config = dict(
    n_layer=11,
    tie_embeddings=True,
    init_std_o=0.00329,
    batch_tokens=131072,
    seq_len=512,
)
MLP neurons of a small language model. Each row is named by its layer, matrix (up: input weights) and neuron, and shows model dimensions 128-383. Each number is 128 + 24 x the weight over its row's rms, rounded and kept within 0 to 255. Numbers have three digits each.
After each neuron's rows, "fires on" lists the tokens most often at its 100 highest values on Wikipedia text that the model never trained on.

L6.up1615:131162096152107132148143132103111105127117119133100158123125095144135117138148138155123141109115094133129108144096151138080114136152107112166123191111097112121118130139173124119135167148124123106111125163141109094110102113135138120124142140127180102176123154126065118137149092113178099159143100117113116109135102109105122143129151181150138112092135120137112112111106111128107141131114151111072143116120098084121119164138158114137138169172165112114116134112159092114116158127139138164104116098092178133156146147189108134078120124115128179104121172094124117131151183127126153101108157132138071135109155110104156108163139123145141138149130119122148122126117157126082103176126119175144141181110125130139121141154127097116104109107140122126103147160092166137140152165112133
fires on: "the ", "at ", ", "

L4.up1655:147118099145143145175081129118114157154167129156150129161162132149154113127096138159130110143132124161153065102123114125155137132158104130137140112121138143132133117147118114154122097091164124092177127118155122133132169151133137139152120130127110118149109143146136120085136072096116095114150142129142090113125160110139134117150134110118086085093138071121143121127139107144134117112126155122108098127110128128173139145130115132139124140160128126109175123150104102148094167104124094119106149150182144185124166151113112131174102137147116169167145068132124105111154127145115114086111111140086155130122115161162064132101163112092089107135123109099147081115150101122144114126148118173181101176153135117133111147119124150130154103124087136108128120164147128148123120136124166
fires on: ", ", "and ", "; ", "wh"

L4.up1544:123153143159149100129167151137125171140111145099180108133138110120096139135137142148137108190081140122127145143110126093066107119121116071159138142138104178134111140125111114174103099150162154135122124135179160156139121124124102106126152109110119104131125149154153131094159180144090153084148122070159142145107172115110072082111083139134097115108124135153114115138159110147140077170166139138102145119141136122151170141135180111090143173106119131111170089126114147112118105110155103162109123170107136137098133123075094117098141134195173125185152087134140120143132145190124129113113136093094122154117121105125167127102107151176136122128139129122154145128115087117124148171112116117112092161149144133153149106118158163134138153061106137122105142147140131104163119100172148
fires on: "\"", "d", "39"

L4.up1920:088129098126163098114143121151109138116116137069124175145148138100123100165130132109126127104137168166132157159100122137141110078164142152130097141168135158148115085104137065129158134094132110124140098166109116136095134090138118115135136158119114080126147149124096142113125093085132131126124136143118144136092128131169126121119140158139146149113108122181135121138113134129118125114111093119124154114131111143166139166097115139161083135127115118133197154120137128138198101153114130160134106133141104121112160118104105108130134097146165115108115126165138137144114155185140126124160123125135080098117122091147105073104098116151133121162142089131134118075132123109159138171125154117136166116171134097150126127119135114128147134142148150112158127127132104174111146148125130
fires on: "and ", "-", "or ", ", ", "to ", "/"

L4.up1845:102126126188156127125145115167131147167126125111104155154117160153118146138099119075108159136108101140074109116148106134094142118150184135129136106102142113163111108158083149126127130129089123130107100134137110077100105141149139118130141160095139114136145147110097145128110129145115078135149162105148136108101104113139104126097151157136109115120105128102139105123178135143161137148112121107120189088130108119109127105147184162056103146104129147119121118124142107141136117126157121113119123171129107140122156084153105139100089067114105107131141114149071146139162147149206135103129105120128151132103136121114155121169149152111136134146133184165161116110133123114146151134110125104114168119124157144126166134110121101128141092117096137098151116117133162132148121173117126
fires on: "==", "|", "==="

L6.up1094:134158149111117148124120155166092147123163133122107129084121069162159118130105096136124164119124114099098131125082143091125128121103140085116103098155145091100155123095123104107118086117162122129130131107115143150127157162122134102146102101103118162109096140116154118170163096145112167144133149153169136136106088139166107072130085150155141098204109098121174131134104133137123116111140155134102131138105148138130144148090106151114168128148136135094123122132191139182101071132138132158150137121093117158116149133141114142133130141091144136153153114114064115130141128090127138078111088147143159092137167121122081109106139107137110132118098109117152116138120149130172107126152142155119081147117113076106183113145108138084146178079141117102126152100127122126141107136128101
fires on: "the ", "; ", "a "

L4.up651:107123134168115136086141132089106144116078118117153096138131095127168140154098096100118096130104133089139141117145102130123098142099128119151128114139134114111145129156096116131122090110136086103095132106165140142114149149102130150129117156094151157095092114176144115112107118093132141155161113113132116154130142165159142099091084126123193128102127145144148124107151116114120072169095188096133134100101119102133130180137164152108143139131120108113103161123145114114125104144123132139122160141113124117113125156140179154115148133095148128152149132130130174100145116121118126112120174092109124124085109118122135122160134135131109151146155128112115144120122117165157117133126110130166156147148126166074102121137155167180113169116109129091077129175097167127120128144145113
fires on: "an", "Temp", "Temple ", "Brad", "ru", "arm"

L4.up1789:153174099122156136114145111139141112096121099167121162101150155140127144138122096140103142104115163120068109143165101110098114106096144143142135111156098146148136101157138135153176114101139106148116141132111132148128112110084148138129086127132129141128133133164150138098138139120141107096108134096126133139099113136102131122139114118148159122110095127125156117136144182172131133113104172096148112139093127138128093147145106158112118094150105186131133101138136118097128093092147139123145119097058161117111099118180147138114123148123184101120122155154127149112078149120106105101115125134136114138153107158169143133111141142111116104115137119126145106100105099111093090149168125159136158127095124072160167124142158128114174106159174125184094126165153117137073130115140128
fires on: "0 ", "om", "– ", "A"

L4.up419:139108112136136156103105158155103149117136140089129100105101124157131159141106133134144093168113141100095137161121152093152125099139107122143162119138124163163099155104109151158149144132141160176125131175196168121106132131128182119141169120126144115090123118147156159125115079138125110119126127119157147126108137159103116125083164117121147177080137177128099135130138163109150158133174132141102136130132133111148167129153133137135128120122120126158116132129131143133139145143081119125144114100111119094111070157146131113135157131155152119102123151089150079142144145160132107116112110124086135147151207169145105160122146147183143106108132108112081114127133127117134126085138101153163096117136104132133123144128167141102094191100140115083106115146159130124115083100100116
fires on: "G", "39", "37", "40", "38", "Soviet "

L4.up1221:095115138124159161155104130141171112138179112151145122107176142154116136144121175125130148130104094137122110135142094136119141149114126096163143130110101117123147143058148083120151113116134125138131122158133058125088148100130106115111119122133141118133107147084213116077115090094125137140146165108109096134126117124133136149072163141128093125109134101153155127151114096143132121112162071113128119128174143136128123099114114162142166129138102139121131158126120084146124135178117143141136129089140122116113135063095164166109126115116122128146116102141120108125185110141161161132176134142116092087084100107083160107078081128061111110122148150128107138141171148116099100130143133128131138136122114175144135131100146143116099118158111126079139080121135162114138162102180129
fires on: "|", "\n", "| "

L6.up552:137085097126141132159133116120113165147134129144160100115117137129149151162146160112174090113183101121106070154135135130163091160101085155132102134179132123140085115086105131115097135160151118125140121112107123102098184103135133126148159135114078144119101131124128119100127152146128164159156129114125102121131113127100196160092092161108073155128110119103120112121164112135147160114088121130112153117144108170121151136117144113133115055109128116128144144166102132124125097105130110136142109127114125157144151153131137144110143096082128118132114149094142126161138115132098146132081116107147090097142088175165124163104104152146138154181125105122169080108145108124150099103124123132128120112120102124114128122155131123138135119119127147123118147119073155131109112090108129
fires on: "of ", "| ", "in ", "on ", "for ", "at "

L6.up768:119108121101111096115108165172128129144097115101098126155123121169096142129154103142154120144116138140121106133155151169172135153107140155144122149136164145102123170126120106125175120158146147145168101154140114163107111126062128107135132099118153113150163138126115128104137129096174124097155116175169149118143093137061096168104130132131104095099106155139133110124120111089148174100108146136148171179146114110145186107142183121090163131169073082149112113090126119122118071145159166104139128098160088136166146083116130061116146133122146122133117140096109142151130124115110155130092072090149130145111095094106097152117148100103118110122115080112139139115091125139116143111141113121122109117158104113155140126181139105107121137119127111132118158106099128153102112139152123
fires on: "g", " ", ". ", "| ", "-"

L6.up1890:149153119119123115155089169108118133112148118136129111150135183117130131106125134140158130142148109119133068115066112109120127120145157097145091130140139116155147110130133096124164144112159161105147127141137148130126166139171127167121141138100163136104127145175146126152117125108152110150145155122104128152154132109134136096129113151132107148051110159132187111129138100129174102147141076089135110134101108105150128116120128152062137144129131101085159157118154140135126120139146180116096142128118154115140141113116130143143132111141125134123171097176120136145129152163134115111113118099144104113110184113166190115157132151126140131130123117156145121135129143106115113132112150111138153139155113116124165150128107098103122143114137133115098160105116092152164179084104152
fires on: "|", ", ", "to "

L6.up1251:112125174122100150126086128129159151129165137103142169113156143123147132118142075152102124103111084133175104146130115176158122112150147147140120122176147147172149138092119129159164153120121097145152120135115100124133157076170142202171150153126115178133120097136162152149136159151149163118096104145131136185131161124129133124045103153125132123108122089098123110134175157187074130139144138071154143142105103113146168135130147119095126162116156137156104137111138137097125154115146152110128124127114164121108099116139129131141143143100132109131123123144095109141092144097142147130137128137110132140167116096132167127108106083145112146128213114144120118082129105124102131117176127110145136132150131133099153124139097140159141156131092118094110164177125151107082101116153115
fires on: "| ", "(", "in ", "of ", "ine ", ": "

L4.up1212:112122119170133097121142110181141148121175156094130079094115117138101119118108138150133095090140104124137115111123094134102118139158133107098120141124130137112158084138127188086139108139133112090121108128097126154097100146129154150130198099146139107119132131116130098120142151091150165091187187124151097154112130122136100110151140166139139095150099109119146120108092107131128148110144131123094136126120143163136156076125142154133146127098128138145128122127190131108116160107140109136160150132125158148120144098082116161089113134090074160143159093112109145104177124133147146130128071140121126122155138153105092114167151150121154151150105097114182097154125117097132135132127150142113088131132160145126119130116131120132136130129130126117158164163103108094140125127164139
fires on: "She ", "\n", "ul", "she ", "and ", "]"

L4.up2003:120121114111156091125118128144046119144114137130132164137165146162159116126147126106140132143117163116111088088115134103157114104106103150189123116188119134102094187101134149101165072153114129170128146127143108137103142131178179122171083118106121142138116077150125157131130112182114116120185143176190092086103126139136143133123107094108133124139108114136133118126102110138137103103150145134152135139099149099102131179139132133104137149133130153155131157116130133106154137164136099122165131182097109117120144126117105102146139125108101127098116094155145124112129165102143120083136141128127153130146124156121110104112155158097105165134137146099158122153137119131119105151104189169125107147157105155136125135146116153110139088131104133143162148143120103126096162196116177
fires on: ", ", "and ", "It ", "("

L4.up1835:130129169132118083118144131139142143116154130109142102142068156125122179151120155152117118152138112124160134128118151159118167091161098097112133150111117135114133099134115163140157060116150085106140151124105172090162155131136160142128133117131115129158163128139122112142115177114101136126151154129115163139131187141111114116154152192135130127113099117122131149101104167097115124170150145115131122139072130170136123175148148124118171160149160142133135128132176114092110116132137106106143153130136125139135138137100125120155110122122102122133152119150129110105124135119126084155101158112132135108090124123127105095139129124141088127140112111133106115118090099117116133110124166138111107136182182147159070149124125156095156129099141151116164151165144110123133131094109138
fires on: "\n", "; ", ";", "and "

L6.up828:102125157163077108149129176115117154174134138161120091155126122140145129127123121159170106124111111126124134127177084109095111152114151096185132109100105150120113168143102106109118108111117136154101116085145138145121115159106156125160157184108087149119170164071116148144093128122117111117107176114118138081119120119113117126108100153132122108152146124105196123114191123148105147133130141141133137090107164127144140096082123133185134162118126209114133131112126120130114132133139155143131091138120123108118146104194086159156103113136141128120157143111128124097136138140107137155159153127153105177164118112130101123141129078110138147123101163135136175112128113141102099110134180112133134081124145181141154166138138148111152129144076167117109114147129140125131135186147115
fires on: "In", "in", "over", "Over", "ur", "ter"

L6.up1394:128146169121149142089144132119141136145160168118105159147162132106143111112098156179119130155151153141080066128144145157163119137135127155154123119113118118170102109136096117172119140067110102145113160119146135121120094097099108117147138110145125120129168121149132158143136163114104146105121116114148129120121132147175121131085127121137131122085179113156134140159138142138154106133125102151136156139121138136111085136126128096159080147142113169128134161141099129131127110150101145074123114144117107093116130135117114155093125090110123109179141130124120114123137131088162128113144137077129155094143118162102114116165137103158132133119114132125095141122120124097091105193146143144118146129144121079155110137127142143115160119105165164188151118091136127097110082117143115
fires on: "L", " "

L6.up105:126144140123120089156129108128149149137141187134133091126140153111151140119115147129115145107151124166108160132151142144151129128111141128151114111126126144135133093143105126126117098091165118135131140133156138146150098118106149133165152095162131152078084109166121131153134077150123123121143083136148127124128151082148153146150174115118119087110120136146122117127147095118112169154125146126063116134143121124132135135142141090121103079075103108037094156102145161173115132104107118143129092100105146149137107122120093132125103142154139163163189183104188160145148154111140127113128141131141128097118145108140152133140133146143083133125151114175131133116169109156130138084126073140096077161130166103089155159096167124143146114064117167147115136133124110107116050131154124
fires on: "m", "l", "i", "ML", "L", "g"

L4.up2020:089118109121154121106110172114138117091095150112107138173144128111147092137139119144128102160121119138112171133139093151069133121137112105139153110159150138160113111111145093137168152130116150121162131117119091130130132127139162155100148164114146150106121139151124136148154130148140140107084124099116162181139132117125149123116133108143139120134139087137176067105152113169162166147128140148134124130101135152154093142124112095109161182159118121104126114096103127105122127123180139127133133147143100108162141091125122076140146077082143148119133128130111141131145121117132073108132124134134083107116143093094137128114143129138103109113127069125118163111119130163148084171130160131142102105136169107153080102084179134137146130104068148092144146125143115111145153102084176
fires on: "| ", "to ", ", ", "- ", "7 "

L4.up1317:127115150116132102121145140135088106126138110142116141144117114106103165125140128118120118116154153117110123171144170128183117123144124142162159110093108171146105145128102113128143176097147137135170129122138162109076154104121130114127119119112114124112128148103078137133160112081110119081138116139121135129102159116148117149107119109137151122086132153119158122119080123089163140129130146090167099130094135102131102090118122150134149125143115106144171111091160063151121124154135139109128165113137133107104155163095127098091196102098109140113094124085124149095060079112120146123160115102130131127132141137131158131131090134133161134149148193129102123116164102130105165125133176139099118136138124148086133082143178098152092172138121122100143141147118125142146076146116120
fires on: "of ", "and ", "than ", "to ", "or ", ":"

L4.up358:146115122111123109119157171104144114116107098121110138126147097092135145146080145156106129111127132128110105156134147149132126098115079169121128051081142115132128114133125136151140152124120112168140140101131141141166139109126150142072123110165106173127108134143126125139130173132102128126146182117128141164128105134123096144124115125139114137139120090135115136139145139130154108146131152103102133161163140139080128137091142148117120124099125146157117167142131090144154145146100159099094138117124154102153098145114172107163107129114111135135107144127118173086108149160160104151120072121111109131157126103115175091150169100144113165131074131121161140127117141135109099112120114140127094119152144132191164145108162158151146147172149128125141133125121113133112118137131137
fires on: "L"

L6.up667:121141115087141164130053091102129143085133144119124152115101172118073100122107150139136139176119164147103147122133118146150124119090094139137095124109153118112113163132131104117121140121138168120149135136135144088141141124137161095124117085137130100128167155133127127127102115108156129138139156119122081138086106121143099110147086096107122122120088132138101095135162106096137115164065113091095123125116155144164109109151145120084160162135165131140129086096114149134096115137152200163148126130122138122134109174146114098125163133144131094160133162081154130132141161102149125111103117132131176108083134120102138079178116140126140152111132184177175143141129163091139105081133106120144135134118136130141123153137113095104144144127094154156157114103158123140150129176095108
fires on: "-", "each ", "every ", "Each ", "of "

L6.up150:151112155181132093156162102150107103116142141117136119137107147127070122098164101147132111150131117144122142140143152140108141127129131119136125146130148101121123132126146149112148083152169143148110155094174147159124123098149149138087094099137117177151153104124106143084167084083117134074117126171105113147109107149108127114156107146142109086131086112131154137130129094201131109121180072117107150122131113119141082089144122094114166160124136108099153099128173133163108115124090133139138133126125119141150163111147118066121164140108105148146078145126131131116111149110104152123175097162128156127119149107104094117150131094150123144125088120163144119136144121158126114137095161140145111188105150121113089148143122131151168146145117187087109166154128111168148115148170119
fires on: "and ", "ag", "her ", "Mont", "|", "She "

L6.up1476:125141154167158138147132101118129110124138146142111147133130096139150123133102117152123171118150144142105131104127150102118112130147147092147154120133182195141168142129131124118112092120109129149138119118144111147119144167146145155104180149102151141097097131138155140118098188127116104103123142151122126141159175087121096103178147145074113126153123109120108120167123125104108164139121125101122114112084141136084086162131150106134111109082170154103148157131143120120159102100146094128137143119157102143136186132112160153112129133146145092145095167137152065105139171098166121134123135109161115146116148144093102135099142105070140112144172120101152157104131106193144137110094103196144130149127131155096149110124155165156145096142126123136140138104134124106123165075136158
fires on: "was ", "is ", "as ", ", ", "been "

L4.up1088:149134130141146118146119158143167123157110117094113113119141100119123160129159121126084116103097118126100087118107164093158085108112123120147176144137123143119103128143142145124154122118111087129143106116107115105167135083145134093144168118137135128174127120155169105150144153116151114120086115131155164106204137161085127135147148124098136133126111109107148122111107124133152152180115156116120149152139104162159135174092144098124144142137126131103086118175114113091145175168114136097160133091166112141135136159126146152145128161101172167125143149163052072169124136086134101092162116123089131130147118101137105104098121129130130163131133175092147111131145141110120150123120139161172182113171117099115106146113158147130137143076171085105095141129141127145159124118098105
fires on: "\n", "\n\n", "u", "sur", "du", "p"

L4.up182:110150106099145150120130080097122123130129156153123177165162101102134113122087112149121153141158178150094125158148121113130137150125082153104147102128106170112111136136123111137142149129117155145133101129110093132145137100141141096099137101090117137150118145179118110148128121181118109117101138148110099106074148129088113106157110113144173122140095129126142110156166145165105099104146157121110152112085152183139132142137132142106152151115113134121136136150138148110127157094112134134077111118150125096128114130117173136165103081180134134118143107105166126135154094101168127148166135079102129119150126099142136140123098121154103129090117108126156155136122135119138108166085142171110129150149120147128125107125149152143112144145130124150139154163118083137121168113120149
fires on: ", ", "to ", "and ", "of ", "with "

L6.up1257:101137136162109142138115138067115128101149101136141182090107115105123122126103098116110141128109115101161123152111137159153136147127126119132140157112099120132126107114133139148146113120164156115127155118121082122130146128121134108133138146167165066138138189117111131139160129112119121092120127129149120158150127139097128089126159160118137071168092146142106121156070082120124123143084137072115094129093097168122116153131115161127141088141141111113087124125106103146130175167130099130135103120122120098133173141145115129149111076144100123143176142120142123138136167128096149110110092122106104110099132125143154133178114174123143133116122054166099090116154127156134134168149169151111132111142154123158143136154165079161111111094137115110115111115122112113137103105100109
fires on: "the ", "| ", "Who ", "following ", "ón ", "this "

L4.up1103:116117150139139126120068128110129171136135111142126157106099141081143126110102153127144131133129128123085164138116139117115108164133133108088072113150143153095160125083188100106128127124148131082096121155102157149139090139109141125135112154141104076125114174132121126131108100118122144147123127129095112125183127120142160105091125133151105094149140117129150134105082076144132097103139130144107115122156159088182115060123115136105159121113106150114124149094161132129154132131137164119138143133154116181134132134129134149156100098142142107132136161181165113122164123181156125132125116125164076154108121087164120138145131149122137118159100114155155175150157129096126076150133127163127142125158151106161117128119128095091112116157107175140133116170140115096119139093136078
fires on: "|", "\n", "/", "th "

L4.up282:117154129172143111134134113140153122117090156126171148132146127117109109074111131168142122127119129112119148138131163090102151120114155128109126147099139148119089174101118124125142100133084190147117145150153121117108134183133114124106168133138103135170138104144095165146140093159153128147134118102147122109135142102107120112146122123158148158118072174129133126126112152138163161121152159132110128148122134163125130096120145110144120115086164081119133144161123128091138163137133156124088133127155171126120143120130162095098107117121112097112110118057173119115137163099155128125166131124158093123139119124142108124172134130113122127091154177085145134140118121115122114131184167143106129143107143110147115101130122112129066088104109124146165100115108144126097131138060158
fires on: "to ", "- ", "ener", "Marine "

L4.up1664:134145141153158137091087112136115140120108137114144119121128134098109145097115154082139151133101092153113132127152154111122138144072107076102155155126111090135123140138144098109114120114077164115094081156118107095081111139145179146159125126183162120152132143127100129147104137146136130113144170126084139117112116106121103113125092130135121136085142161143100132142148152105112120105105111117109090121153143127139088152134123120124117084115136135146139108082209123147122121108175128078156113110135172103125103107103081092102161122105121125130150112151102181147109148122118109124137115157125109117109137125142155130168099135132129134106142141145145138111130104133169119155090157127129128080091138147101148158143130172077151101169119157157154114140108123106128149123084138
fires on: ". ", "|", "-", ".", ") ", "/"

L6.up711:178167169091150163128113120116141182142137091098126169102189095156108087079127098115135137102142112175102145147100136109132131091139142140118098123141122122132115085118128149158092166165096117132091142096104141164098099135149124111155127123134115137128142064172145094099174117117114134086108111171127088144108149127098107149128145123131101084119118094087112110146168159110147161158119123136144120083071128122116128142155118141153133122112084126147120161147113143149118154075155120136125126119143088148132123085122141152122111122120145156143112134144136163135117104120130068144092104120110153137181131082158116100134107135125097134091132127126117135122075103124148087105148141093113124124134160093117096105116091127080170166145072094185104104134149131122119163146098143
fires on: ", ", "and "

L6.up218:136124092114143107128086114170158112107105124149133143100124163153104119143109153114143132116128152142079138139099119178121135148137134107138122164140155128093144169121123127091132120103122097138136109132148146099119122124133137135143124086124095112157147093132099156107116141140128131108095157187146140104123089157126076153141082150123110126091118130109129097141125121163132156080166158185162120116145113130151099101093127113119126091122122110061137153160171121069118103151148125112145163081133130113130163122109111138127094140081152110092110123117116154142078124133142152126161112123136132121123158126136081087109172141110167170098134114140082123115109132092101122139111128117144146123111156105102115131078115131170163134147122122126089138119115144138077125158114104
fires on: "the ", "early ", "in ", "| ", "-"

L6.up138:122146155124108131115082148099188101156120136109182127126123107180187128128100142101106126134118077088174101133154161116154157148103087114138119132147098123125112140101129170127134126127162116116126152116126138095148133079127148143165146155108154162115125182142150076095128150162130110120125112128109136140135131129144119122134153137182124122121150139143151126135129090137135138143101134118108116152173087126136126130135134123156128100129117101124168150162161079124113150115110159170102094164123114115117160144086086163137134137111141111124083125138116094126134150138103132139126136108104088105141138095138141131124114140116123167169151104140159135126146122113102115179169092093126174106156101154141105100112125135065125134118142126110152120130064174093121104126116129
fires on: "of ", "in ", "for ", "continued ", "ed ", "about "

L4.up159:145113111121118148162129115094089150120127125116129131139135117127135145098106137126129108106128153120135160125156122153090080151138160133142122133116138172129136126134119135110134152160105115084097135117152088124142138136081132124145119143165168141113132144057137130128077119107151089150142117111108151110096160143096149159122105134118117091113116160150140133129110173167085152090120104128129140139168097064171104084153144149112161121137113177068134124144125141095156106179158093139090119122101072153137093126141123147136183110142133141108107114065127163100151122112142186115159080127137134116134118096118142134192139123137151144122107123126117115102121160138154133108115139124152182159120148137104093122054136137158131143089099140109101132113101129136133141133147129
fires on: "-", "th ", "+", "–", "ș"

L4.up155:131110117146142075130156156120134132116153108116127078121142135122171135141126146133109105129166183131153127124085129139107092141098101164149129132153113131121110120111114104100134137107127132126124131131097111148108153170141112160123055107114136129063137133119160087136124098143100135121091126155080135124133156130120156117130105143126100120117161105144148108144107127146137143082153150107117116072103142106114129117079118106120148152141091167117112069115142101131118160137159205131115142084147098143096124132105111146112106137173157146134121162163133085138168147126127097170106130140149136099104131148140121145145156107103140093132155128113069117115188113107174176135116148180122130125106111115121103114117156112144110113164155135136117132126099115135145176150157145
fires on: "| ", "(", ", ", "x ", "Note"

L4.up1426:114139115164118120120158095147130098152099144143102142113171143142168095135097100110177162135121117126115133097111115104140166140066132104137115105101103122113133121094097134146096121117151144157159177141089148132114163143104107183190147145110133165129167133130133111117146087154106125099110157112151115100173147139132125136100182156124160137123132132138130139130127109089098134143120135122106153148111107153101131137137143072127114143137129107080116163121145150114133107166154150162110151119125144146170101068081131144146161106195143122134188121116112154149146144093120135131120155106157153108091100114157143125126133165136128170163122100107080156144133133135160112112113124159113095117136148124142110149168122127135097134078132145163119131109123169146120130136128110
fires on: "i", "m", "scores", "legi", "mat", "at"

L6.up365:104183141118138137116115104139144128126151090157115149162124093124148133072129133144128162116098121137134118141146146160135149129111097089147144143145134115087151157169113132153135164132122128152132156102091147128112139115120116115146152098123081124199120117145100112105137113143116107146129166114144146125111135123116088127120113122093115095123135154102214129134116126149128143176116115162131120133146111117173125074163127157151162137142135164131118085138130139085080100085111093170074164166143119136123085162133082102092155150109149153125131148175122130099141136128158057120107088107104109185155118140137164103073134117163113129125129147141159124102160098107107122140177146124117109143164185133107106088141129131105141116197133124153147110085115151151138189121133121
fires on: "of ", "-", "and ", "non", "with ", ", "

L4.up1870:136113120092104149145150150133106108072139135127132151091165103087136131182088150082175109080146186097105124174102152139108124079102128124101153098110126148124097124108121131109124171071123100137147165167179125125122118082149158115097127110173159133147133148116124150112124126172149129109111121109072131162091157086157149131126144108157130129162115178140130124121124157091131167175103129081151117134125173128162103101089091128137151149158133123110128107116164143123150127153107127130162075136100089107169136150108148141049151123149115120110140159129093100122114116112125146153180104135143081102127142122100164141136111125116151132172164158120115144154137139156116138118135114155127147152143118156127122117159119128160118144147157130087128132118161130137112104189105134
fires on: "of ", "& ", "or ", ":"

L6.up1043:146171116160145107141121125095170157113146115144127161063110115123097109143131111149127144118136141110154140103115139147114112178147132119195116125145167114142138121120117101083137123066122108149126124127121183134165158149109149162117118126101098127089103115107137125104138162124116123123092131110170166108124115128157133104115127136112127135159110128145110111148084125131135143120117149112111159130099136116136128095112139160109190188152135153138131143149117120075098099150148150144151133125124107129128089171116110154135112137146106194127134147146115098163162138110155136130132117152148134170104129139145150085122124134124124125142117151103132142118161130112143083111128156186153104149121115123141106092157158124174075143119116127112147175100079142117162130124140154
fires on: "| ", "the ", ", ", ". ", "; ", "and "

L6.up1416:132101128116129125093107104122136131124141135137147091124157109141112123101139151158131186103164135109162112148129112122112139105140131108117119118114142162149164176084143119141112110150128139144127124107111126164147141097133129116166124128118087187128152122133150115109087140126118105117117157123120133105142143118134150150193123127122122119134122140125145119160135153121124093157097104127131120073120144146090102094097133119174137103148112097111129148142126131125147109106099129125114138116174158131137134064126118132152149132129141125100117103120151106112161144100109097098096099111139138160122087174120140114150104101071111140128067120114118148123138124142134095113137114119131135117134153131156156115120157131144130106138144142107111130077183090138151115138129135
fires on: "the ", "con", "Con", "is ", "was "

L4.up1350:178145077117125134135160092129116117140101105127106124135185160111146090129139114157133122155149155149146117142140101129141125156127083134110119142118146121106145148071081115080137091169150171110141134122083058128163150117157108152147099118153179161096114131142120109140147099138107104161149103152123096112110124104105140129101144119133147092166077117127166093135120128145149085115136122175103112160125157123152131135100100092065156170124105148145118086142092136146086130158091141127101109121115147113134123116146129116137126133136120133136075137164131097130115109141103121146152105096152070130127119151156121144128134127108146129166166153142116139132138135089141110131151122151099118091149134112164128111105175142172120130142157153120108141105129172114170131112146147
fires on: "| "

L4.up1723:136111182120139123123140168180145090177129105137115123082123088146130098108150150078142155121155115127128145126107150089108174133145133147102153101159136142154106149103138144091128145108142110116132118091114113121121120089164148145109148090105109156137136130140093116125153154124135118160151168146138100168192108157125121112113142154145120187112138135136166124153089101116124114131125123129091119123138165101150134132120122102136188120105142134155124122112153093118144157136162146141143122144138134068120148142147127141170127138171141081089094167112118091156140121116131166138108121110133112119104080099137094109157124087139131083143144136118142123116157106137127136104088114145173117125141156158164156112134129137127112146134195144103112138180102134125137130125096087
fires on: "both ", "between ", "\n", "\n\n", "of "

L6.up583:146114149111181113116175150135153169135137117142119141119136100099079098140103137152138092102110115083085166154132172103141126133134110142098118101149121148182127149110131145151106124130156147116129067078136125106119084088142153117112123120108125151110196167125132140151133114107090115134114139144092154134113140140151111145121128110071076111115184098158135144111102109145165130121142090098149121129148148060132127098142150140161132127120106135095151149135111115158149151143128084143155095108126128134128143082150094147148159174135106164112191103102125129095117130134091124118096111127126147147155097098095150138154171119098134132142126118146094155128138146131119128126132181134124144125121122130155102161140140126136193149121121112107118131119133116115118130124148168
fires on: "-", "–", "all ", "his ", "them ", "each "

L6.up1446:100139178151108075127125120116167126122119120131159132111104136123100118127125099106145177132115160069117151100124174129151075145138126133164129163126120131129130096120160116148143149089154108124094123119141148136120157149126119130178144125084107125124064131143118101162173130115136125097120152086122139105084132135142142111109147111111120113115127136116120116128119109131150138158135160123167186107110109104137178147101088133104073098118134120113117187134143121148076139136096156107130147137151121141142163152161124069174097121142126142144102147109146114116134118113153122150083127116131134090131155149102099164125148154076123141140103118063146143073118164118134088131122105159144130157090110140115151125113139079159115179116107098119138176112119151121162125098104103
fires on: "| ", "for ", ": ", "- ", "of ", ", "

L4.up1619:170125119112153123139124183133107114174148139139119118138137164124097119099169087147121116127092126118133104160147114121142133109127106120138138131141121143113117160119097139114143106144118100155181125137133118152149135142228103098136110179095113096140105111106137117125172124117101125097106102099136107101146134128119084141112171123129122119116145118106155118122112153144144116140186123103162132157080131159133102104159105107087103130129122158156119118126114132130139083122147087126125109163112145146046144128090157115165138114122103094109087106131178116157132154101110122143099141121165096139176114149066158130157118132085140152146125145118148113115141115170160122123146134138184115137157144128111118110131121130171147093085150113098090112129120148137149113133118165
fires on: ". ", "and ", ", ", "but "